config.toml
n_layer = 10
d_model = 320
n_head = 5
n_kv_head = 1
head_dim = 64
d_mlp = 832
vocab_size = 2048
activation = "swiglu"
norm = "layernorm"
norm_place = "pre"
norm_eps = 1e-05
positions = "rope"
rope_base = 2790.0
rope_fraction = 1.0
qk_norm = false
attn_scale = 0.125
bias = "none"
tie_embeddings = false
parallel_block = false
init = "uniform"
init_std_qkv = 0.033
init_std_o = 0.0
init_std_up = 0.033
init_std_down = 0.0
optimizer = "adamw"
lr = 0.00111
beta1 = 0.9
beta2 = 0.98
weight_decay = 0.18
lr_head = 0.00646
grad_clip = 2.0
warmup_steps = 423
schedule = "wsd"
decay_fraction = 1.0
decay_shape = "linear"
final_lr_fraction = 0.0
batch_tokens = 32768
seq_len = 512
doc_mask = true
train_tokens = 171900000
steps = 5246
dataset = "wikipedia_en"
MLP neurons of a small language model. Each row is named by its layer, matrix (gate and up: input weights; down: output weights) and neuron, and shows model dimensions 80-175. Each number is 128 + 32 x the weight over its row's rms, rounded and kept within 0 to 255. Numbers have three digits each. A neuron's up and down rows have the sign that makes its largest values positive.
After each neuron's rows, "fires in" lists the words (lower case) most often at its 100 highest values on Wikipedia text that the model never trained on.

L2.gate624:138178112091120113137128115177029036146118194179177129106163160129131141190170096169086159084105208136072124136146100148113183097136114097119163127145076120126090155175089100087074140135133103102122158137119108142118113131123143154125068087129130141168137106073107089123140134132124139105
L2.up624:122121137087126152117127154178159106117147151188132132079121156144141098123168092167072153098140104155178050180105131148128086182133091138175163153186112157125134112061154192117154113095140148138134096117118192111179090102063093137150093104094133160080116118084159097131134158199142209111
L2.down624:147101090151083130143132123092158088144098133147145119078095078175104142114136066172160129093117144072153110088191133159111138139066102155129107130132145103136072103150048182117113150112150063115125113181094179158148092109172136135168120137057145159114081128112089137118139106183122153075
fires in: "all", "two", "most", "other", "some", "last"

L6.gate792:122139145140158109110123128119130129124140088146153129119140172100117100120099127178119127062128128145092119115123111078127152057183122124062163061141153103124167149109130167087195172158175161133133082159111123141149213141168155132096155195054128157159154129125118192085125101156144151098
L6.up792:149163178139152113097135144150189152110093114164157117061186135170128139133152108124149088058106175150149155121123147172117191126152164157110158123125115123132143138124136165164123131137140143129107103106148186144125166179151128124060189126149077133150139100088159187063113114158102185124
L6.down792:094090135139119085107175181147104088184123104144094169165146109099100156099143101130123132142089140156148154098137115145045133075127143128123166119112142131158119115148173182080096157134126126115143116092074131126124168112174100091118138165132113104147120096087154145131153119129140176159
fires in: "of", "los", "original", "war", "serie", "ii"

L2.gate238:127137097110100188170141187145075095129168169140138128062123121147125141103092117090141167098115131062131049131119110167075173188134145165157137098149162168141191136095154174077142148107131129131121114088099192151094111167100109092109133131134157129164148170127093110110108145088143128090
L2.up238:137159080114160155132126093135123130151113132140120134186085146143148132099148109139091123115125099116057142152154155082107146122152134052133126191126140136146127166145121130078126054106105172126159121182140100114131085132155126153098058143090126130097115140154149123121124105092219111096
L2.down238:144096088118116147095158155096119083143159106126097101108100129092174087179130147126207113092127103123229100111194106159161138158145132186131078087130122203121027166133067164123115131101152065142099066166156152088165103083123087195171124122133087130160098089142142142105178108178103125162
fires in: "other", "two", "its", "her", "these", "9"

L3.gate437:128147117116147084112142096101164169122054131126136136156149106130184138147159159091112196142092111146134125135124102120133107111149142053072067093165133125138152143132143157120061112119164196171067104156147093146082094134039147085119149117126072130110146134093097177117130134118201139108
L3.up437:157127123167099134146092121156136126104098175133151137103114115112151120100174098125184104080139142121152090108113154129066121147161161127112055139160086138092146078097134158099062110150104145136151127166160106100124082112119078221147182111096129084109163114157153107136140111101187104180
L3.down437:121132123102122114156054147187102181114085129125139142120078085109095123102115084123173111172117162107163123130120193078083089173168078201131111155109088085145200149083105143124175121141117112113164099097151159128166128107158111112155163096139160066155141113187123112164101137112138165114
fires in: "a", "its", "on", "in", "other"

L3.gate149:173145111170137144151146087158154107159092069133121142099105116175115081171078118159164153046078150111106165142117145151185193066170177098091164059132131173125139120101133072131097087087123095121082093112105133118110074166114160119149069144143134149097138132162127149134170108156169073101
L3.up149:112145138151139112110095154081121175170170123106158084168113110164163087144073129139153113103099126145153158134064124090121156134134142124150083106110112141066191081125131114126064055133097142116137196113129070102118164162129128104127144154108142158155148110164195098132095108125153117204
L3.down149:099106105118186165117127137127134144116126155169091114098163155182109153136072148101127159101137102095138141143103129131101139165086182123166035079065075132145147128164123083155128119156089094175122176125076102088095160123155117124135143090100152113131108162187098160091147095126119152082
fires in: "in", "at", "from", "on", "lithuanian", "he"

L6.gate25:157110053111100136165074126126068167137135157128126129159110119189157138122117105109184119116112127145069086168125130103135140158135111063146166130152114169124115123124185120116115146116135191111052116095089098174134075174095144110128097154124109175115111121121119088114113105159126093079
L6.up25:142147129093168152180166077103094110161071140112138144140166087118126140127123114148103112163115142102159183118103162111161114181071144148125093119139121136125211134142192142100180078104100127184125180115132067126129125081137112154114152159133117149166146176109168145146120135166089112130
L6.down25:106156137120119213125134132146096079120126139145097118181161137163144087122133173150066139168147146064126209140179243173170112121131141112119129083111106191125134155080146174079155142131121158106116228137109115103134136160138129156102140150141168158055212151121125101088111125106144110183
fires in: "his", "her", "him", "its"

L2.gate249:184104110091047189172149171152162098066133145152147108158126161154193157132128104125126095049106140150085138104124166137119083142184140125095098184165116128103094171135065110069106143123106124091136151134172135135176071089142069132100115077113140118122122120096164065074135099132115112128
L2.up249:122143090078110162109110104164150180108162170162136151166136145132116126118130087140088180085108110136061062144165085145101166121143144093114093163149136149123176125135136133135116123110110102159081109140152123114070084113080132124155119087136157171164104096120085142135051071130110094086
L2.down249:130111136101144184122141122102127125085071102132113094135087113113152112137151086135082129074125182119064126165162167134097140059161151157129112153134086179059098138155077138071057194167156063154096148066180158095220140112111127112108133081099135161160132095109096103128116135140151110113
fires in: "other", "many", "division", "two", "following", "team"

L6.gate818:159105127078124114182088129122140118126125133163082111093189168183152080171122098103159102044101196089097136100109084158104148167158168146161057111139066081111092146121126083092125121130146081161132109157200160164112113126096053101133130109147114149126128099173123156143160122146168138151
L6.up818:110091103175138118094153147193091135170153151104160142136192091149138101103133138105138148162087131118130151119142142083081060148059176142106121116098153112166104088055080164119118119162151123128120078130087094154128132073129185080124139122145120110141209128179133143120176125091162163094
L6.down818:134144150129094142177176135133149123134127177062118127132095126106117098128101161086119126143183136104162143092136107121116120116125125112127060140107099189126170140077123086142105177123103102201136122072089127104080154170119093081130099156148103060138138193203141124162165109177113097145
fires in: "a", "an", "of"

L3.gate215:101113108167141135123117105137102098111118123101171176151175151180117090139081142120123138187123128068084144147134108127101145143072133089087173178055178110140175138141172116115081126104120124146145139168092177124100139159106126169086122107097153140190156180132092107130150104088183133067
L3.up215:125085104131138114121168132107138097110160137177089131163096184148131125143140075116115073167103116098145130110140179172198126127139160162163077108117117145105064118155141144081134134172181175152100087099122114156162107079126131072114179169104186136192146152123097150143158142161125114052
L3.down215:076124056102113129179165166096080139146137109138128132178079157140107070124075101134105089128100103195112141134163171167129112133157127131146149077132143133130095136162107166098153091086172167106155201150136109080136133179125086129077153132091101164107153113161144099156103113138119164165
fires in: "he", "she", "his", "her"

L3.gate99:157147161059148074139123093093138189152144143110109130130162130174129164137167117175070140110111148117137185066162112078113115098120130097132159153111140127126201079119139124159091114108108172160117174175069082175102119109123087142111107119135072110115139163098160060106109143136183090105
L3.up99:157094138121044185186096169100135136133070157150156097129139161170016101080140110153164107106134183110126142121087103179101099099098167115114155138148173137100122130158130146111083139110091161147122111074113201156181057090099163118122156103118127174158169171131054133153149106105099101123
L3.down99:163139159104151139149105154145082139066134193147131151075180128134140149111125135113071131147122121130132169083051119101126121093114091125099145123071184162143195123115173112125143108128114148108123179124109169129182145114105102066180161137125066161089126149094141131124132100084123104148
fires in: "on", "in", "for", "during"

L3.gate539:148095137120099175108123096106119103113191093172096112149167117161162164094082116093141108066144108129072095091145140200149129157099179142132149138079090166111143087143112097184082058140129106094110141149113111105129077163139125107164171163132058109191153118135029092109123179085147085119
L3.up539:116127149082091141115101178078107072159117109127114138129161129138149112115073096160138119083068165144164124099139096151132042121135145094154115100094176108119147153123139128134113120122120139125160119141144139128112154124113084097157130070137110136131173100163104098093147080092144147186
L3.down539:144148093088147157123117119096095173124110087178138113119110190106117151130132138064149147092145123119114187116113107187089152141120141101154132134087052125160127090157083133102134171099142065161080113141090091120150097184140152172152108136210142116167062131174102100092145145159134117103
fires in: "is", "his", "an", "it", "a", "he"

L3.gate164:172122086115152128132107131151109075082158111186152088087113148138122138106102130071156189105145164104131098130157109123082180103116134111149120145214150153126114144135116136128108128095160072129172154126086150129155088108135118155088092127096207132149129099186182045124083124138099176164
L3.up164:144131099139111123104099135155128127105126186092183097186100148145204148183157129209154121167107135139077077135184137154049127151133165156144119133150128115093161126101168147067090096143157107174106149121120105156104080126126089114128168092106108144112178122104145125068197146119159123155
L3.down164:145109132103088119168187114147143065170119106129145084065139145141187105153116141101135131083207103147121148168144152080148247100115121108147106180139147192131131125100098145146049127148069098105141120150185163076187170105109136169137124068107089122125114137107151125151141138149103128171
fires in: "of", "two", "six", "three", "eight", "numerous"

L6.gate717:076168088143102156166135081118179116168126052124114144082111120101115073133157124119128138095166164179108131131163134144135172111156154129135134103164163177166138177089142091137140171123139124139066099114156075118122118125112109169149174147132141092154136131143099126111124109179174098101
L6.up717:107117154172152176154105125113129170186098188151116096105133105165134152101091186083115102130106146118109109099046076044143170179106153108136222098195194143111156127137158113149119129127147159121124090173182137074129091125161139121096076177089142137086123100104160118130128144077129130143
L6.down717:147132072108162123115079100082089140142121115101116077134107139117111069103046142138145193106093143141108172109144154118143171072135125153094119116123120169170121130137114083101162159128091152168085148130078130121105131103072154145084158149059094105179133127100142089143095100141099137096
fires in: "in", "by"

L3.gate280:142113118087129118115108065189096162123196131137169123123155108095070107149091132170152171097100127118134128086121115183128065163081094157163172128099174135129184134165084113187125092152082043152154118108149144138209176126140161087119080122126094123124140150164124164184147123065133121110
L3.up280:133153082159105146127093174110092103140100107122154117125138119160111112123083108113166124100117129113096112112110151182124134163088090120139080168155112088150141144123132091139137087111092156153179126122161127118134163081112147112083033127164118132177155131122142156171089158129067130092
L3.down280:130111148117107115101056083146125137139166150177144078128154066133136112179141177168146158126166158033146147075119158118115060174052144147173139130149102108185164126181099139135092141136163126117132100136101114119152127123108118064125106102117020111158093098155132163199130134116098171108
fires in: "a", "an", "one", "national"

L6.gate167:126135185137124134112117138140132182145145098135132092130167135078130141070161090076172166120069101122051106107123142125194168190117147117174111135150153158145115128084153172098163098092119154121146131180118127172112158126094135116187231107097172158137092136138124164114088154178096160162
L6.up167:191175111159165142177125154096119073173135128217144167109130064147131169135155151095113126096114116213146164115137108110111151185121128081147140143157113173194084138094111141114136156176123188163067113210140125121138104125127118120148097090136139147125070137109176114131082091140127088132
L6.down167:123126090116195132146098135136131141122148135065104148124123135138126089144121136140073107127117163112138178082093231099105049073071192129139094086119165187140156155164117136133146099157148163165118113130144130254126140130127129161117117091132080163127140156171049135152177058164149146107
fires in: "in"

L3.gate580:170126122100064095122176079125065140154103138185150102163089165100192084126163130122135156151132136090082101149138118131139161157131123112081098113178156117113175111133142146078152146148169102192121107097089187129096110115090090143132083108155140127157145129127080110132151143161111118081
L3.up580:170114107167103141126154174155144150165142127098163121059127111146138138140089142099108126166124106173078111152173149125141115122108092160091138098131132105184174154139224129133123109132110216096165080107075123150116093109107123071128139146167115106093178105120139147107137149122115146137
L3.down580:137115152170092132104142134120113122153147120104105118092093146110165080181098105124142098079158129131128112149140175142164178148157120125084097082167124108167116183093137158125160145115133139135095109084142142091158102113116158121124117153127160114178181125168135085115145149130069141151
fires in: "her", "our", "his", "your", "no", "its"

L2.gate360:180176094152146114121096134067134097144114125133127117128171189128137114148133121076138063063163144115126139145114125167205224130080198110123137156114132119104121120099155131134146176112127138100151104071148177185169180088076138157135119113156092129111156132118114143072122133106113183136
L2.up360:183143152136099140113139039193133213133109166160153202089151120180107141154140149135131125110104158120107121141124087135104177114116094129074122066098190070101194073130119169097141135131075123117139151108113096179059117088073076119127107137161132166154182127171080166154132115134144108102
L2.down360:144200143156174106120134165106086151102112114113140135126120162133163122117119122125198104069100192144132053122101197180145118088095153128130107102082179123113112143139146124138178175143126080124098165093097155123197170119108102163156119110100099036118137106155114111105137130102109131181
fires in: "its", "his", "royal", "federal", "public"

L3.gate378:215155161171130088095154140156114069110122150108139112115080158147114148149120086111116166141087108062085138077134144128149162144119120159128130116127083126149076126163125117070159117149096126108097174130093141169116127113189167172086094145089200164141142176110104094125142174164173145126
L3.up378:109100166111099134129122129139138080100059103135105139137128149118115133118124076182078191100125107108150081091120140141137178113139141061082105158163143125168087160181166142120120114119120150114094143150163115094125104104095169163138095054135130085167114064115091113198094107122124096157
L3.down378:203122178066089102136157145094137092144039114150137110099155119153129140144090104119093185115095090159115108169144118127045112111057147152133144105121134107161135126141127121097138116154158175196156101096108143106141123082148102171127195105107115094139192141146094162103144124124157104091
fires in: "all", "two", "six", "few", "one", "eight"

L2.gate722:162103059074076103107128129127128106141158154120198111133134191143206130210122072137137138114097148115102123170134152109058177131176150147103128109143161151139102130154131183147093085178122112142142063188142129110177151137159105114089126130097154111148155151144138140110116163138124177115
L2.up722:175096126139135144107103192172084101047145143174100137130112162139155168099144134101143159092118100131108117146118138150073094119169118107048109158160103108110118122146159178121120131186093094135126109114079138141104067123171138100098114070150188160107102112152169108097182148121147141160
L2.down722:148104145098136164116099109136116119110111084105139096080115147141144106184121065160144122129181108104123142130159153099107156162116129153089085107154172148117080135105105188182101122117141102140170053199113153134213166082154128185135128103116127096134149126165113124156180141164160142121
fires in: "two", "three", "several", "of", "numerous", "few"